config = dict(
    n_layer=13,
    d_model=160,
    n_head=4,
    n_kv_head=1,
    head_dim=32,
    d_mlp=640,
    vocab_size=8192,
    activation='swiglu',
    norm='rmsnorm',
    norm_place='pre',
    norm_eps=1e-05,
    positions='rope',
    rope_base=10000.0,
    rope_fraction=1.0,
    qk_norm=False,
    attn_scale=0.177,
    bias='none',
    tie_embeddings=False,
    parallel_block=False,
    init='uniform',
    init_std_qkv=0.0462,
    init_std_o=0.00907,
    init_std_up=0.0462,
    init_std_down=0.00907,
    init_mimetic=0.7,
    optimizer='muon_variant',
    lr=0.0127,
    lr_mult_o=0.963,
    beta1=0.9,
    lr_head=0.00876,
    warmup_steps=200,
    schedule='wsd',
    decay_fraction=0.49,
    decay_shape='linear',
    final_lr_fraction=0.0,
    batch_tokens=[32768, 65536],
    seq_len=256,
    doc_mask=True,
    train_tokens=428200000,
    steps=9390,
    dataset='wikipedia_en',
)
MLP neurons of a small language model. Each row is named by its layer, matrix (gate and up: input weights) and neuron, and shows model dimensions 16-143. Each number is 500 + 25 x the weight over its row's rms, rounded and kept within 0 to 999. Numbers have three digits each. A neuron's up and down rows have the sign that makes its largest values positive.
After each neuron's rows, "fires in" lists the words (lower case) most often at its 100 highest values on Wikipedia text that the model never trained on.

L9.gate148:462479454509494453529494490465441513518492517530483497499460488507489497551490492506470542530442477522458477473508505461493538493503546516530489502492470538495475485467508510460529484516511488513499464530517506513495483516516537468491504496499575467508521503474501484490494509485529521528492498506508522489501495538520517524472564471501521498528499512516495520463494539517536510494505
L9.up148:460472500482498513524476487487513522492523474489532478461552532527523544537513520527518507493456494510442484493493490487511502507498522500534501527464518474504463478535493521489499482499527521440498490475519502507469513564464492500512512459504553490544496470467495521492513527542533519515510504452523468504470450483548481493468538481488522489520471512503493483508495484535491494486525
fires in: "with", "to", "in", "make", "makes", "making"

L7.gate59:554500514497530508503532469485531449493523504466473493467511527504499457486520488477504475474520507532540493515495490504496490499530501543482548511495509457483481523527517496524500522514561535517483570498475495499501505512522512471504496495496498504514490504474473524501524520493515475503538514468473484531479568447445481499496486511488519479478492497509502482491542513503492521477492
L7.up59:479478500486470488509461520523482492533498521518513518492502477455529547490523529472498530504486481497507538487493519457522520518489509450475519530491543515482511503486486534527491470526503529472509496482457490521494497530471505470458507509514505528489552533543483521515528449434487504535538498488473466496548489500489546517506491499465511525492501521507488457460513521487509488440550
fires in: "of", "hermann", "didier", "countries"

L7.gate112:460511516490508515526500470512483532508513508497469510503498454511508536492565479477524516506502405481482474523540496494445490491512504505500475473493495481537476493505535564492519450527526512500484517484516508538490515522509494489482504537443516556476516514483484498563499523518496478509505476501513551520513532481495488481486493470493536518493501504490495480441534484490496433500522
L7.up112:474478461479540504488501463471534522512532469451484526562547537540495469517501505498541471468538469514481520475501551549511492515481502494531523449461509513498522496525494486498455504518501494467475523456493505521449544530511505499489506510520498470550521501507503476492492455485501505476476516519463506509455511551488461506518498525474512491488484465482525473514487538473486501491482
fires in: "for", "with", "of", "on", "de", "in"

L10.gate488:501459519464483500527522508490472481477498511449467491497514504522490538500505452480506485467493511467477522529549518492514533485492514470503522473500505511484449463477485471537490519484497550497431546478470520547519511504473499473513488449520512487483548525510489544523478546500480496513477508519457504521500532515457523489494476524504499479504555497499461494491520497483504523523531
L10.up488:499523474443481527458502522516472486489525547499520532487502508494466554475543461474543476475461498528453451471544484506455493526489491461483482502481490489517511522523498516494476536509504519490523507499457530527567527486509503502470467457484524477542525559502480519497500499490502507496522493480480493494526500466446476470523484472513526480512501506460502512475545513491502520499474
fires in: "of", "to", "among", "in", "for"

L9.gate113:490452530484495488471469541472482546510504458533502513526518564458526494523496535489509538461474456484446493538492513513440505488492510493503507517494533533495478485492551540455500496547510476470508459508513524533523509504485545533487515482506517512528532505530517497521496491467493494473480487513513524525541483520521499508464517504464507528489527552470539469490516507537521478469520
L9.up113:496482498509509484460513542493440512512472516540492511520459515458528496508531506470511503507514487499519516530511498481490513522458513456495497519474515558486516492491503478515524521515491473504539458495439470546541533490490520513480472509509499484495519506488467525487505491527512511498501533544479489506506485556471510520491518496523485524497545501478469485525527550544494500511505
fires in: "and", "that", "but", "so", "saying", "as"

L10.gate287:487550494486495556493514516503523527526515444462490487519521504528518487546527459493476483498477454485505476508512497487495512524495474507559518524503473502466440485467532524471487464447492524449546514480512481503515483503541480473489492499489498531497494495479521519536468473478505480503466502499500519502464492454532510464451502535531536493531482478494515452511518486483567519503531
L10.up287:491474515467469528494492479512487513508504497462539494456484502527510509524477497471480527476481457499457500499553506495476496478513497518546543502480466519513518496477523508496481485502473542465516498458506481564496567507521490476526483517453502510482490508525502521474489499520450502485506486500457514523557491484550500435531536481482550488509458529477507493474495504468525478516512
fires in: "of", "from", "in", "for", "by", "to"

L7.gate593:490502523514519481495480507521498491501530502513523466465514537515479525471504538502426545481506473497490483517547511489533483482462471482521511474532488471531504481511445501475504518476549520477505557499520502473532494498498522452461474506527515496459496468469492493504506480494523524453530492466549495520483477526497538506506461488512542500488486519499476500529504517513489494476483
L7.up593:524528510536499525518527490522483501485505520510527466470532511477509484421526474536502469491507508516475521498516492477495526500474434472502527509547521526510500483489468524452507523475503517515492580488496541469501534501508532514517452450500479509494495500522498519491505512509500485481491504494519468502514467490470514457500490523469492479524497491475499531485483468502449499483517
fires in: "of", "time", "auras"

L10.gate129:509489481489504526504508530476475516494539508470518482437497487503492542519512515469485482520480492490478514504535475468500466528514508448508529462472485509536526510487504532467526478504514504517464481485493454540498530513504502489517504472506508497491511530508535495508470453495479477496518593496502499513508508531518469532506449480491495496518534466468529505492502470479523564507468
L10.up129:500483553484501499472510502483496469436474499454574497502483551500509535526492506508481514482519513518545495499506494472530499484497500519495486474495467482501552533468486453524546518513472516519504491511473504517505543533498524477491492497464540482530513518514508494524438515526499520484491499497527553483491468534492489454516488486552526528511457488515506519504529496536499519498446
fires in: "df", "a", "to", "for", "year"

L10.gate374:472498529507492470442476540528518498537505508516491505497510525464487493463524499463450496540490500493491483485455448493495503492526530511495554507528505499543424486528488500523506476483514585505460522527507479536481540532560496474550547510483491503506506475485461487454475471507495488502489519469468483502482497490469492492453513486526514516521503529510508465519526515474513475482494
L10.up374:524518511514481496486511444515507506486520482503481502490513509533548476497505512550523473475485467508511456488489468485489515505501490460538456482476521546507518501510535503519535450504511468503504525514507511515466506498510479579501485494519472510431499480496448478517480506507516445485494494486560504499483529485501515493437504493537501507470562518500502489516488498541477459481517
fires in: "that", "which", "this", "it", "following", "the"

L9.gate630:518471519511498529491503495485529469532493540542455511488508524493520470541533561482470505484490468519483490495471489497478496458503494499500481522561491472494514460505505458503518507506496486469460497511522497506494499485517524468450534532489510524501519473468513482516489469510545492478533507495477509447480490509465524580452484520494499509546503457464499465498519511498489467552531
L9.up630:518466550541480488471544523516529490468449486485500541511501462483492501499507479492546530466473515509498499496511516522520529497498504478519510510484520485487562538476493480530481469478497504516548522470490494509528457501515503552485472464512505530524538503489510507492455498497547496513519434547500534497514490521510477524449503467480502475544511546482505512506520512502502525552469
fires in: "which", "and", "that", "who", "where", "whom"